config.toml
n_layer = 13
d_model = 384
n_head = 3
n_kv_head = 1
head_dim = 128
d_mlp = 1024
vocab_size = 12614
activation = "swiglu"
norm = "rmsnorm"
norm_place = "pre"
norm_eps = 1e-05
positions = "rope"
rope_base = 10000.0
rope_fraction = 1.0
qk_norm = false
attn_scale = 0.0884
bias = "none"
tie_embeddings = false
parallel_block = false
init = "normal"
init_std_qkv = 0.028
init_std_o = 0.028
init_std_up = 0.028
init_std_down = 0.0
optimizer = "adamw"
lr = 0.0011
beta1 = 0.9
beta2 = 0.95
weight_decay = 0.28
lr_head = 0.00671
grad_clip = 1.0
warmup_steps = 275
schedule = "cos"
final_lr_fraction = 0.1
batch_tokens = 65536
seq_len = 1024
doc_mask = true
z_loss = 1e-05
train_tokens = 359500000
steps = 5486
dataset = "wikipedia_en"
MLP neurons of a small language model. Each row is named by its layer, matrix (gate and up: input weights; down: output weights) and neuron, and shows model dimensions 224-287. Each number is 128 + 32 x the weight over its row's rms, rounded and kept within 0 to 255. A neuron's up and down rows have the sign that makes its largest values positive.
Before each neuron's rows, "fires in" lists the words (lower case) most often at its 100 highest values on Wikipedia text that the model never trained on. A number after a token or word is its count.

fires in: "5" 13, "3" 9, "4" 9, "2" 9, "two" 6, "3rd" 5
L8.gate396 [107 149 115 142 177  95 142 136 159 134 115 211 139 111 122 107  95 199 106 124  97 154 147  87 134 130  99 118 101 130 130  76 171 129 146 145 108 143 110 143 132 138  72  88 109 119 161 130 156 129 113 157 192 178 160 215 133 124 140  93  97 125 145  85]
L8.up396 [ 89 110 130  78 138 157 115 181  96 195 129 125 128 103 115 108 108 143 156 118  86 113  76 135 148  92 112 108 149  90 109 100 131 138 107 102 122  97  83 126 112 155 121 103 133  93 163 136  83 139 130  86  83 110 131 129 107 156 177  92 192 125 164 136]
L8.down396 [103 154 139 130 119 138 100 127 116 163 126 150 111 105 121 139  90 118 164 121 144 134 163 142 146 106 138 146 170 126 154 141 146 146 150 138 111 131 182 151 116 142 126 132 108 120  86 142 117 132  76 106  79  96 101 121 116 126  98 115 141 182 158 103]

fires in: "of" 88, "and" 5
L7.gate370 [113 150 193 104 154 147 199 107 177 156 155 166 124 116  66  97 144 132 159 150 128 121  41  62 146 116  95 119 100 142 190 132 136 190 124 165 126  91  95 149  93 130 107 141 149 100 153 109 113 153 137 198  39  98 205 152 133 158 105 133 140  83 137 171]
L7.up370 [133 138 142 154 150 200 164 172 144 107 188 127 142 125  74  76 141 174  92 144 134 117 150 161 146 103 200 100 121 146 152 159 111  90 205 122 154 102 111 163 174 104 151 182 139 173 135 127 113 161  93 149  95 117 123 194 188  89 130 118 133 120 118 157]
L7.down370 [144  88 114 196 178 125 137 152 113 189 132 122 144 142 137 153 170  96 103  73 137  56 149 151 142  68 139  54 146 104 145 108 102 103  54 137 148 167 125 147 131 127 143 150 121 120 134 186 135 105 116 123 162 122 138 120 165 142 104 145 142 133 179 150]

fires in: "of" 33, "from" 31, "for" 8, "to" 5
L10.gate868 [ 71 123 173 124 122 120 182 137 121  86 140 161 109  96 152  97 136  64 144 147 145 147 107 118 143 152 125  87 158 167 160 135 179 132 189 185 161  96 136  94 127 132  77 102 120 118 122 179 109 114 146 109 132 181 171 144 114 150 103 117 146 147 106 134]
L10.up868 [ 93 159 122 127  97 108 137 133 153 163 194 126  89 144 195 104 143 154 144 188 121 113 146  18 190 138 133 163 153  99 128 105 157  98  99 148 133  96 129 123 106 123 127 124 167 100 102  75 161 149  97  90 116 142 133 121  91 179 116 164 177  92 141 116]
L10.down868 [176  93  85 161 147 157  85  76 159  87  99 112 143 115 131 107 179 159 138  84 133 197 144 203 111 162  80 154  89 116 171  96 114 144 100 155  50  83 111  94  97 175 155 169 117 126  47 136 137 110 124 110  99 124 107 108 102 117 104 131  96 118 102 178]

fires in: "his" 36, "the" 28, "their" 11, "her" 7, "its" 7, "two" 6
L6.gate529 [162  84 147 160 115 132 134 160 129 164 180 161 179 113 104 170  60 138 105 105 144 118 137 147 121 155 162 162 158 164 116 138 126  95 154 136 105 164 213 105 121 115 146 173  96 147 118 152 128 112 119 132 145 164 142 171 133 138 127 154 113 111 141 132]
L6.up529 [148 137 117 146 157 150 131 143  99 175 149 168 169 156  92 137  86 153  84 160 109 131 153 138 197 114 157 183 131 121 132 159 126 112 145 152 192 137 110 117 146 110  71 136 146 133 130  83 165 125  82 106 101 148 132  99 151 169 132 156 108 174 137 147]
L6.down529 [ 55 130 120 142 135 104 108 121  96 107 128 171 116 123 109 138 164 148 144 102 109 173 106  66 186  88 138 134  95  75 123 170 143 137 118 133 175 139  97 112 122 157  63 137 144 144 154 113 164 151 122  72 138 159  83 100 126 119  66 164 134  96 107  96]

fires in: "and" 47, "or" 43, "to" 7
L7.gate536 [153  53 168 145 139 120  93 137 137  85 146 170 102 107  99  65 146 128  75 119 167 100 112 152 107 122 148 142 138 245 200 153 153 144 149  83 133  71 107 113 136 155 112 156 126 132 135 145 166 204  81 180 141  95 171 193  90 150  74  73 113 136 131 135]
L7.up536 [ 44 127 129 154 106 203 134 167 113 135 134 147 157 169 151 125 127 126 178 133 133 157 155 116 117  74 107 158 189 128 148 130 108 109  86 138 155  92 152  93 143 133 108 170 106 109 108 147  78  99  92  89 151 144 148 178  95 116 112 165  84 158 135  96]
L7.down536 [139 125 121 152 117 201 135 129  60  95  84 140 118 110 192 124 188 195 137  91  78 177 139 131 159 187  87 128 123 165 182  85 163 121 118 104  79 106 122 136 186 152 139 107 141 112 103 124 181 166  81 170 137 153 136  57 161 147 121 103 151 114  91 150]

fires in: "her" 74, "his" 22
L5.gate135 [156 152 125 130 148 114 127 190 112 179 137 126 136 129 120 159 112 125  76  99 132 148 154 132 137 127 157 157 114 158  88 109 100 153 139 145 117 112 203 146  93 147 172 126  79 117 148  96 118  80 129 216 148 179 137 143 108 197 104 120 144 122 171 228]
L5.up135 [142 137 104 112 155 136 125 151 123 125 165 114 138 122  96  91 165  93 153 160 139 139 124 112 144 100 110 136  94 113  58 128  93 139 103 118 109  75 146 176 102 103 123 134  68 152 146  72 114 120 111 145 148 138 160  91 131 123  71 144 124 150  93 115]
L5.down135 [148 150  75 121 152 111 140 110  86  84 166 107 103 132 121 137 157  60 211 137 144 113 147 130  82  99 106 131 119 122  96 102 129 119 126 103 130  85 102 148 102 141 100 156 129 134 104 113 122 124 171  93 122 144 132 116 125 102 103 122  38 132 134 112]

fires in: "in" 53, "on" 12, "to" 8, "about" 4
L7.gate148 [145 145 163  89 121  90 174 109 174  83 134 135 109 120  80 150  75 161 176 152 101  92  79  73 196 126 132 146 148 121 174 128 109 116  98 158 111  99 153  99 103 187 102 127  78 125 134  88 141 141  94 149 133 159 134 145 116 131  79 144 120 152 182 117]
L7.up148 [102 159 169 114 142 109 218 100 181 192 149 182 135 107 136  70  72 161 140 150 102 145  74 141 111 135 120 146 120 124 171 162 103 178  95 154 152  84 139 133 117 151  98 180 139  65 132 110 113 115  90 112 140 150 161 137  92 141 136 152  97 111 124 129]
L7.down148 [119 144 109 115 108 167 149  94  79 146 133 128 149 115 148 176  82 147 159 105 112  99 142 122 134 141 116 140 112  79 168 153 136 126 166 128  82 112 123 136  88 152 167  97 109  88  91 142 110 147 141 117  55 127 119 172  96 120 144 139 103 146 107 192]

fires in: "1" 31, "0" 24, "2" 18, "3" 12, "22" 4
L7.gate556 [ 99 119 143  87 113 142 122 131  92 138 145 163 103 190 166  73 106 120 147 147 124 107 172 137 128 191 123 137 128 101 134 139  87  90  89 113 171 117  72 171  67 102 134  85 100 180 144  87 106 104  91 116 157 112  66 124 110 176 108 149  90 155  87 104]
L7.up556 [ 65 184 130 152 120 151  95 147 103  86  74 140 139 107 139  89 168 177 158  95 131 151 140 110  81 180 146 212 112 132  97 118  76 170 104 119  78 119 171 132  84 131 114 132  55 145 121 112 130  52 131 158 165 130  97 143  73 125  96  90 149 149 158 131]
L7.down556 [174 109 108 135 162 149 158 150  77 139 150 113 150 129 182 130 148 117 137 186 171 120  84 117 175 131  31  60 158 109 215 119 159 109 109 149 115 227 132 115 145 108  55 115  91  70  81  61 141 172 122 110 139  49 133  98 132  97 119 147 114  96 155 107]

fires in: "was" 16, "is" 14, "for" 11, "of" 9, "it" 5
L8.gate1 [145 169 158 160 118 180 153 161 189 119 105 139 133 128 122 106 126 175 134 122 173 127 170 185 140 113 109  74 136 135 165 123 160  42 119 164 189 126 123 157 133 203 112 126 115 113 118 156 143 161 130 155  83 132 122 160  91 202 154 161 163  71 126 178]
L8.up1 [124  88 118 140 118 156 103 145 199  96 140 135 135 162 137 190 112 126 163 140  58 150 103 165 124 179 167 141 134 147 124 179 135  97 122  97  79 129 165 119 125 183 110  93 164 105 170 110 140  74  95 167  42 192 141 111 132 132 172 129 131 129 144 217]
L8.down1 [137  96 118 157 130 125  72 100 118 146 102 153 111 145 158 164 173 108 163  99 132 107 124 118 159 122 117  87 150  74 110 105 179 108 153 192 140  87  85  89 129 143 109  61 120 156  71 137  94  88 107 112 107 166 134 171 106 112  90 132  97  79 227 134]

fires in: "is" 31, "has" 19, "on" 11, "of" 7, "was" 7, "have" 5
L10.gate150 [116 116 110 139 121  83 118 119 255  85  95 164 142  85 117 118 117 132 123 141 132 122 142  36 102 121 137 124 112 151 169 128 120 169 105 184 105 125  58 145  76 107  91  80 123 106 143  90 183 117 106 150 131 204 177 134  89 142 104 139 104  84 158 149]
L10.up150 [119  54 103 172 145 107 107 118 145 155 116 128 193 116  98  96 149 106 106  91 186 166 143 114  67 138 123  96 183 161 192 133 158  71 115 124 153  89 131 185  99 131 118 106 119 154 110 154 197 133  54 117 106 136 153  84 133 158 170 157 186 123 140  96]
L10.down150 [138  81 146 112 162 111 135 133  91 110  78 116 143 163 149 104 117 135 217 118 157 181 174 111 103 129 139 105 179 116 132 107 122 139  92 172 175 137 127  78 137 191 123 147 128 111  80 113 114 161 114  84  78 121 143 130 123 145 173  69  68  96 111 145]

fires in: "of" 48, "by" 27, "with" 11
L7.gate855 [137  91  97 116 128 181 165 155 156 174 110 127 143 129 128 118 150 133 124 149 159 175 144 127  87  89  65 157 136  93 177 143 128 146 160 120 140  97  90 175  65 169 134 152 161  99 165 161 100 139 146 129 133 160 160 156 114 140 131 144 100 142 117 139]
L7.up855 [146 208 112  80  33 166 129 139 129 170 154 112 128 115  89 145  63 135 139 132 140 120 122  97 132 118 164 128 141  97 149  64  93  72 106 130 166 121  97 137 153 101 126 109  92 103 139  34 101 130  72 132 112 135 110 125  87 166  96 133 168 131 185  67]
L7.down855 [149 140 170 118 141 142 142 143 140 124 131 214 112 139 134  92 131 117 149 114 100 214  89  89 127 141  36 147 176  88 141 115 222 154 124 121 102 114 157 144 107 128 113 149 165 173 146 178  91 197 154 129 162  90 114  67 142 124 108 128  78  92 100 124]

fires in: "that" 48, "later" 5, "or" 4, "and" 4, "league" 4
L7.gate500 [ 71  98 142  94 130 191 112 137 116  96 123 156 136 112  92  43 196  83  77 108 198  73 137 133 104 100 130 111 135 128 148 125 185 138 130 117 104 170 133 158 126 187 123 185  94 102 143 149 106 132 164 150 151 131 130 195  52 138  84 134  99 138  95 124]
L7.up500 [160 125 165 109 149 190 133 174 126 144 109  79 115 144 158  96 106 143 106 178 125 155  97  56 115  91 126 139 154 116 143 113 201 179 121 123 171 146 148 101 138 170 159 122 153  46 130 149  81 100 183 134 116 164 200 147 212 160 117 139 131  61 112  89]
L7.down500 [105 141 150 106 161  83 138 102 162 197 147 185 136 134 115 161 158 123 143 120 133 111 137 118  53 162 161 138 119 137  84 187 124 198 162 148 111 137 120 113  92  73 190 121 171 155 102  99 136 143 126 140 108  94 141 166 177  99  82 136 125 191  94 147]

fires in: "its" 38, "their" 27, "my" 12, "his" 10, "her" 8
L5.gate327 [157 144  75 162 129 139 169 155 136 168 115 113 120  85 120 126 134  88 124  57 135 133 165  92 129  59 114 182  87 153 177  90 176 111 122 160 145  90 105 141 156 160 147 148 130 112 142 123 158 119 154 143 105 141 112 144 130 168 125 141 122 182 143 116]
L5.up327 [150 149 102 145 108  92 129 112 133 141 191 143 149 115 105 129 150  93 119  96 155 150 169 134 111 111  86 193  78 118 144 116 153 143 116 131 175  66 148 128  99 158 155 202 129 166 130  92 161 145 103 115 155 110 136 115 168 129 114 172 118 167 127 109]
L5.down327 [127 175 174 150 171  87 152 137 102 130 115 151 160 155 137 182 122 107 171 102 148 195 155 149 121 110 104 127 168  78 140 199 135 140  94 150 157 116 161 126 124  89 157 156 142 152 106 117 144 124 167  80 133 172 140 112 138 132  52 165  95 155 115 140]

fires in: "and" 43, "or" 29, "two" 19, "three" 4
L7.gate609 [197 159 133 152 109 205 112 106 171 122 114 118 158 134 188 139 121 134 170 127 149 159 161 160 149 129 124 145 142 159 157 135 177 133 145 168 148 155 101 137 123 101 132 119 165 114 110 114  65 152 145 126 116 108 116 126 169 127  92 102  86 116 116 163]
L7.up609 [112 147 112 196 118 119 135 151 170 148 194 113 134  59  49 161 130 143  84  72 153 158 100 178 132  80 146  84 162 154 132 144 180  84 153 133 143 104 114 176 212 203 108  99 134 101 147 144  89 150 150 160 133 111 108 146 115 101  87 108 120 115  73 149]
L7.down609 [146 140 110 212  98 162 113 151 153 186 166 112 135 129 155 130 108 112  66 164 145 122 183 136 144 131 141  84 104 143 137 178 140 106 113 123  96 169 167  92 187 179 196  93 140 146 102 185 133 156 174 141 165 111  76  88 165 106 112 103  66 116 161 163]

fires in: "it" 32, "that" 22, "is" 13, "as" 7, "was" 5
L10.gate943 [209 143  70 165 162 181  42  98 144 136 123  77 123 129 109 204  94 179 164 160 104 133  81 186 130 135 149 130 111 152 109 115 187  82 147 132  71  95 148  91 131 131 129 193  42 134 203 167 157  80 144  93 175 173  98 129 162 148 130 136 164 173 138 129]
L10.up943 [111 148 138  87 130 186  95  68 148 118 128 173  40 130 146 136 119 125 129 153 121 124 134 109  59 119 127 138 164 168 150 167 111 118  82 111  81 158 131 128  49 107 128 101 106 150 165 149  96 147 102 120 105 141 132  96 121 141 171  92 155 125 151  61]
L10.down943 [153 160 181 113 112 156 144  97 112 127 171 153 136 148  80 162  72 100 150  68 115  90 108 152 164 154  69 106 157 176 138 123 106 101 119 147 114 240 148 116 139 131  87  77 155 133 159 169 107 128 127 111 143 110 110 111 148 112 157 162 155 157 118 189]

fires in: "and" 41, "while" 11, "year" 9, "only" 6
L9.gate332 [105 164 137 146 146 166 150 107 143 130 150 157 104 139 135  83 136 101 130 115  87 117  72 191 151 156 166 151 101  88 166 115  54 147  88 184  97  94 129 144 140 176 153  99  66 158 170 108 127 112 125 110 129 122 168 157 119 148 155  67 157 145 112 140]
L9.up332 [ 67  93 108 103 154 182 107 112 120 120 114 180 157 142  57 123 198  75 118 138 183  80  52  93 187 120 127 124 143 137 138  85 113 145 139  97 117 131 142 134 181 109  96 118 155 129 175 129 174  97 140 133 125 154 128 111 163 132 138  85 124 174  83 130]
L9.down332 [132 116 110 163 148 154 127 121  36 208 101 108  80 143  93 103  63 115  89  72 158  91 129 140 124 170 108 103 175 222 140  89 102 114  53 189 177 147 120 161  99 185 122 121 120 125 193 195  94  98 150 143 161 149 135 168 105 134 121  85  87 155 161 101]

fires in: "to" 40, "for" 10, "before" 7
L10.gate736 [145 145 145 159 124  99  90 169  83 143 131 164 154 107 153 157 149 110 190  84 144 202 133  99 164 160 104  84 162 142 142 184 116 104 139 112  97 120  94 151 136 128  44  43  98 145 116 122 164 109  95 167 177 154 106  99 147 120 122 137 138 184  99 173]
L10.up736 [ 96 193 138 135  77 167 113 181  89 143  87 108 147 147 146 120 148  56 157  68 133 159 145 113 151  66 129 129 178 170  57 114 188 143  64 130 130 171 159  93 117 112  96 128 149 173 105 103  88 153  91 115 151 141 110 113 117 147 146 158 126 127 128 153]
L10.down736 [ 98 142  93 140 143 119 142 137 113 105  85 178 123  88 136 101 122 188 132 102 135 126 122 117 142 160 122 125 176 110 125 126 122 129 101  91 161  74 103 178 157 111  48 145 162  97 197 105 145 128 127 116 104 134 101  78 117 140 107 135 138 127 106 159]

fires in: "4" 18, "3" 14, "5" 10, "6" 8, "2" 7, "0" 7
L8.gate787 [146  90 155  94  89 162 123 110 128 134 139 112  92 185 115 123 132 100 150 108 107 160 121  97 102 176 103 153 126 141 186 117 156 139  88  99 105  92  75 106 176 138 122 112  95 107 140 148  94 110 146 149 106 158 132  80 102 108 128 130 148 130 129  74]
L8.up787 [ 86 103 111 168 157 102 127 143 105 133 131 122 145 156 125 107 153 105 198 129 212 158  76 112 148 114 171 139  97 103 102 146 201 162 139  83 105 112  92 132 150 170 185 137  81 126 140 103 160  46 140 112 176 118 143 133 134 145 170 110  81 100 149 159]
L8.down787 [143 119  87 184 173 105  94  96  79 110 143 166 152 116  75 155 128 148 132 181 144 120 178 168 129 152  96 189 182 145 122 107 145 129  98 111  56  97 108 133 141 156 120 164 165 112  70 106  85 128 188 152 201 133 160 177  84 129 131 139 116 116 121 125]

fires in: "1" 40, "3" 19, "2" 14, "0" 10, "classification" 5, "5" 4
L6.gate522 [131 127  84 120 145 173 145 117 126 160  63 103 100  96 160  93 154 178 140  91 171 190 181 134 124 114 126 114  95  67 202 104  95  82 151  89 120  79 136 176 142 107 142 127  77  75  82 152 160 112 120 151 131 137 149 112 100 157 121 125 115 117 124 188]
L6.up522 [ 74 132 152 119 143 102 109  72  52 121 135 111 127 167 147 201 155 139 147 121 121 108  92  70 125 170 148 133 104 121  77 125 119 164 101  86 173 159  37 165 156 164  58 144 153 105 125 103 116 112 136  98 157 155 115  98 181 130  54 147 117  73 108 145]
L6.down522 [ 97 123  93 125 141 111 109 166 153 165 195 176 129 138 132 132  81 121 169 116 154 142 152 127 110 168 151 139 112 133 154  68 115 173 130  91  65 106 139 149 172 177 136  64  64  93  72 109 126 132 154 152  98 122 118  92 148 143 112 124  65 123 156 164]

fires in: "1" 43, "0" 20, "2" 14, "3" 7
L6.gate847 [166 143  55 153 178 134 114 121 137 181  96 157 142 141 162 111 119 105 150 144 116  83 111 148  92 116 107 157 114 139 129 113 206 125 140 121 202 145 154 148 156 140  43  93  60 153 191  90 140 152 206 150 186 142 135 144 132 119 146 122 104 187  86 100]
L6.up847 [ 83  98  79 142 133 180 163 140 139 158 147 102 179 142  85 137 163 181 130 119 123 129 147 145 160  88 129 125  93 135 152 148 128 126 139 151 100 114 106  87 138 148 104 145 191 159 131 128 181 123 152 134  96 112 124  96 140 108  78 163  95 126 188  90]
L6.down847 [127 117 151 150 170  93 108 130 122 125  75 152 101 130 162 118  96 157 103  94 172 134 144 121 140 159 176 148 142 109 109 105 224 163 145 178 117  87 150  99 113  83 180 127  71 109 184  69 123 167 131  91 158 117 134 147 105 159 178  97 101 150  91  99]

fires in: "1" 31, "0" 22, "mi" 7, "2" 6
L5.gate666 [ 88 124 122 147  86 115  85 104 149  82 128  94 153 117  63 133 141 136 128 129 120 137 143 131 153 136 162 111  70 127 172  33 132  94 155 102  86 114  88 159  90  78 131 129 146 141  99 118  95 125 160 150 112 114 102 139  64  99 125 134 141 115 154 145]
L5.up666 [108 163 148  18 200 114 167 207 119 109  93 162 120 112 134 110  86  42 131 158 122 162 136  81 129 167 193 150 116  90  98 182 110 151 130  73 132 173 159 162 150 165 149 146  51 156 118 130 106 116  86  85 106  86 114 191 141 130 124 116  92 162 138 183]
L5.down666 [126 105  97  99 106 176 178 184  92 164 127 150  74 120 143 123 134  75 183 195 126 153  82  74 157 159 122 135 165 114 130 170 135 132 130 108 140 185 138 123 119 145 144 120  67  94 119 159  95 112  75 100 147 132 172 133 112 136 117 111 105 114  68 157]

fires in: "with" 32, "was" 18, "for" 4
L10.gate614 [168 150 114 131 159 122 158 155 135 136 114 145 150 150  97 157 169 126 163 164 101 176 114  83 152 116 107 125  98  89 133 143 147 101 117 161 120  97 155 128 105 120 156 141 177 144 162 140 150 127 132 122  81 138  86 135 145 175  90 152 112  76 210 140]
L10.up614 [167 139 121 135 143 244 126 150  85  85 118 168 185  90 143 173  90 129 152 145 103 156  97 173 119 163 115 135 187 117 150 149  57  90 108 126  72  95 149 139  91 172  84 135 131 112 112 109 107 151 112  95 150 130 122 115  97 157 151  77 111  45 167 146]
L10.down614 [170 115 205 153 101 108 104 137 103 130 125  92 104 137 158 146 126 124 136 178 131 148 174 108 134 167 134  83 116 134 156 145 167 161 135 124 137  75 141  56 155 230 107  97 131  81 152 151 101 112 127 127 146  60 162 106  99 132 105 126  64 148 153 130]

fires in: "7" 13, "9" 12, "8" 12, "2" 11, "4" 9
L5.gate870 [114 154 128  95 127  88 102 107  69  95 107 138  77 156 148 125 152 154 166 116 185 116  86 166 132  77 139 136  74 128 173  97 119  96  77 175 173 118 119 157  79 133 118 104 133 158 165 133 128 177  90 118  87 193 179 124 134 151  79 127 171  98 167 114]
L5.up870 [114 115 114 123 142  76 125 165 153 115 123 141  51 107 144  79 131 164 207 116 140 193  80  95 139 110 166 157 133 141 113 131  82 138 141 123 105  85 176 118 134 173 159 120  48 104 108 126 144 128 111 120 167 114 217 148 169 137  67 122  62 149 131 111]
L5.down870 [172 150 207 136 189  90  75 101 122 141  84 125 135 165 126 121  77 176  93 117 124 118 132 105 101 112 173 129  91  87 101 123 124 153 131 122 110 159 103  84  97 112 112 115 108 106  76 145 151  50  92 123 149 173 161  86 146 152 116 138 153  80 125  77]

fires in: "to" 18, "of" 17, "in" 13, "according" 12, "part" 8
L10.gate845 [140 153  60  59 100 137 102 151 160 136 108 121 133  85 128  70  88 132 101 163 150 132 104 122 131 128 133 146 195 150 149 121 191 115 112 116 138 159 147 155 128 152 116 179  84 121 149 116 141 158 152 149 100 157 107 175 113 144 125 139 140 178 156 158]
L10.up845 [131  97 114 121 102 119 140 126 165 146  81 119 204 124 145 146 110 125 120 137 136 134 146 130 146 144 126  98 109 104 212 163  58 121 128 139  97 112 104 115 124 129 190 125 135 139 138 153 150 177  51 174 123 221 108 161  55 116  94 113 145 174 117 190]
L10.down845 [125  81 156 155  85  68  85 214 121 125  94 117 129 119 142 144 122 151  67 150 115 121 147 151  97 156 119 119 143  91  73 129 135 108 207  73  95 108 156 122 140 141 129 168  63 141 117  75  78 115 145 150 130 110 129 141 159 182 104 122 114 115 126  67]

fires in: "of" 37, "about" 23, "on" 12, "over" 9, "to" 8, "by" 4
L10.gate54 [ 98 125  57  62  90 141 129 200 146 158 153 128 190 114  81 117  62  70 142 138 150 157 100 112 106 121  86  94 137 112 186  92 140  67 119 176 132 148 164 131 147 160 148 149 124 172 153 124  90 147 150 143 124 128 118 141 103 119 137 131 177 174 147 111]
L10.up54 [116  89 157  96 145 116 151 148 122 158  79 165 187 122 104 164 143 110 134 138 137  93 189 148 113  31  79 123 139 152 158  80 200 117 141 124 125 109  87 123 117 158 119 161 150 119 166 108  69 128 100 158 148 118 153 167  87 121 178 118  97 142 120  93]
L10.down54 [101  81 153 146 138 123 115 110  92 147 180 120 102 133 122 166  82 157 179  84 151 119 116 126  90  91 112 119 123 154 146 165 110 102  96 145  26 187 126 129 170 135 118 122 137 125 144 194 128 107  99 153 115  75 133 164 203  93 113 118 112  95  58 124]

fires in: "is" 33, "has" 6, "0" 6, "1" 6
L10.gate677 [144 121  87  86 142 171 112 131 134 149 146 138 151 141 147 157 124 141 169 102 186 168 156 149  72  75 132 148  93 134 138 116  81  92 106 222 135 110 145 200 125 123 117  89 137  92 145  74 136  71 118 169 157 140  96 149 116 116  86 168  87  84 165 127]
L10.up677 [111 103 137 117 141 150 174 102 152 130 131 158 161 129 127 120 131 119 183 116 114 143 147  66 116  81 121 169  72 102  71 125 156 164 122 138 142 148 103 168 159 102 144 121 162 122 133 106 159 161 114  92 177 152 155 109 114  99 120 117  68  80 126 144]
L10.down677 [104 159 143 126 108 135 135 116 156 103  51 174 105 119 187 132 113  79 130 134 104 134 101 135 170 161 112 127   9 103 111 137 105 136 136  56 121 101 126 147 117 107  88 105 116 129 147 121 108 182 100 114 156 102 190 129  48  39 113 129 164  99  65 206]

fires in: "for" 92, "of" 7
L10.gate765 [125 192 127 116  75 120 158 136 187 132 151 105 155  61  85 172  74 137 142 160 161 143 135  94 145 172 171 120 134 170 168  80 125 124 135  94 109 145 104 139 105 136 150 112 110 151  95 107 118 111 102 191  76 135 177 125 208 134 155 157  60 128 121 122]
L10.up765 [114  98 102 143 135 102  68 114  72 156  66 203 122 101 125 114 168  73 169 138 133 115 112 162  75 183 111 132 126 129 207 152 117 156  77 100 129 115 135 120 114 101  55 100 103 129 142 154 146 124 107 136 143 133 118 138 142 128 134 122 180 142 103 125]
L10.down765 [151 102 149 122 117 125 138 202  77  56  80 134 119 154 213 139 147 128 197 144  90  57 138  98 123 203 169 131 144 136 128 122 150 175 125 102 132  81 111 100 117 162  70  75 106 100  56 179 155 152 102 125 155 113  87 122 156 161 116 108 169  94 126  61]

fires in: "and" 50
L8.gate716 [ 67 131 103  87 123 133 102 145 169 115  97 194  89 118 109 107 163 148  89 134  73 148 140  87 121 143 189 104 157 168  78  97 170 118  98 128 119 156 109 118 145 114 113 113 108 121 181 145 144 112  96 203 101 110 139 145 141 179  43  79 132 176 139 105]
L8.up716 [146 132 128  79 142  73 156 113 154 193 147 180 128 175  94  92 121 117 105 118 100 103 162 105 109 128 206 101 145 106 125  99 124 158 152 139 109 154  90 136 131 139 142 170 119 140 114 137 102 120  78 124 122  53 120  85  67 138 114 149 126 129  97 105]
L8.down716 [124 125  71 197 132 178 124 156 101 119 141  68 163 111 126 110  91 120 162 167 105 123 249 169 129 133 121 149 175 126 122  63 112  55  91 146 160 194 137 157 209 136 129 149 129 129  73 179 123 182 106 171  77 127 108 138 145 215 151 143  78 120 140 121]

fires in: "7" 25, "0" 22, "1" 7, "most" 6, "7th" 4
L8.gate942 [ 46 120 151 177 135 144 159 159 134  96 163 140  69  88 143 206 100 102 116 136 191 127  72 140 115 118  81  75  86 135 111 101 146 114 169 162 154  66  92 160 145 190 117 146  62  85 138 166 138 101 119 138 139 105 164 163  94 156 167 144  71 151 110 111]
L8.up942 [175 159 182 197 153 169 152 109 123 118 143 170 160 125 162 128 147 143 147 151 142 129 177  92 113 138 125 155 141 139 113 148 135 173 148 129 106 132 114 140 131 187 159  78 117 145  93 111 185  87 124 108 149 189 118 112 179 110 109 111 129  97 161 127]
L8.down942 [142 156 148 116 127 136 113 116 107 158 178 154 116 117 104 123 111  87 119 126 144  99 162 144 104 109 177 122 168 114 201 115 133 142 131 179 132 108 124 117  43 132 126  89 147 189  89  84 160  97 118 102 109 201 122 100 102 110  69 139  91  82 136 114]

fires in: "of" 42, "been" 5, "are" 5, "from" 4
L10.gate902 [135 117 144 132 141 141 204 106 122 103 147 140 127  76 120 139 114 142 162 210 199 153  86 101 148 133 144 133  57 121 189 140 114 136 193 125  70 100 109 113 145 132 156 101 135 145 151  85 108 123 108 161 117 174 162  98  90 181 110 137 108 155 105 214]
L10.up902 [111 136  93 126 143 102 112  58  86  90 132 135 132  66  94 147 151 129 105 165 133 153 117 121 101 134 156 109  78 110 127 134 113 138 117 121 134 158 175 130 153 105 104 184 126 184 187  72  80 125 141 166  77 132 161 111  75 113 134 198  19 164 115 118]
L10.down902 [167  81 127 106 146 133 166  93 162 130 101  70 127 182  76 151 109 142 121  57 163 143 151 110 101 104 129 145 182 130 142 129  85 102 113  89 193 116 149 124 111 184 127 109 191 168 103 180 149 154 135 156 134 102  81 156 106 141 102  59  95 127  90  76]

fires in: "are" 29, "as" 16, "were" 10, "is" 10
L6.gate916 [159 169 127 166 163 138 122  87 156 113 173 188 138 123 145 132 108 143 150  96 118  89 142 169  94 108 128 155 118 171 140 105 121 135  83 119 165  98 153 143  89 158 150 110 106 160 183 146  98 129 195 191 150 193 132 203 131 103 107 120 176 168 215 161]
L6.up916 [136 104  99 100 125 115  79 123 112 111 123 109 126 131 101 108 123 148 153 135 118 138 172 105 121 110 160 131 130  92 141 135 107 126 128 142 175 110 118 143  18 129 156 154 161 175 125 183 103 173 152  42 117 181 143 179 168  85 130 106 134 125 150  94]
L6.down916 [118 102 153 108 111 127 201 159  93 100  57  64 132 167  80 146 145  65 157 184 104 147 131 124  76 107  73  68 146 115  88 183 141 140 146 110 175 128 129  71 151  95 133 160 154 178 117 144 122  94 157  51 125 122 135  81 123 115 112 128  90 102 112  43]

fires in: "that" 39, "the" 21, "51" 4, "it" 4
L6.gate858 [178 104 112 126  87 132 151 175 134 159 107 115 113  98 112 191 121 102 189 145 159 110 162  74 128 172 156 159  87 131 200 117 173 165  57 147 132 130  86 149 106 172  75 165 122  87 132 128  73  45 136 141  98 118 174 128 108 133 148 166 180 114  80  88]
L6.up858 [ 62 187 101 165 125 142 210 171 114 162 183 150  97  94 148 103  68  89 129 140 129 113 121 122 154 126 167 161 146 141 145 156  78 117 127  89  83 160 143 157  80 121 116 136 143 154 194 163 100  84 146 162  90 105 194 142 151 146 123 110 142 151 132 104]
L6.down858 [133  72 138 116 120 126 106 112  80 155 102 132 151 136 126 200 139  75 150 156 112 146 145 133 127 112 105  92 178 132 159 146 141  66 147 169 140 144 117  97 174 176 171 113 181 140 175 149 166 136 144 172 182 136  63 110 138  95  87 188  89 113 156 130]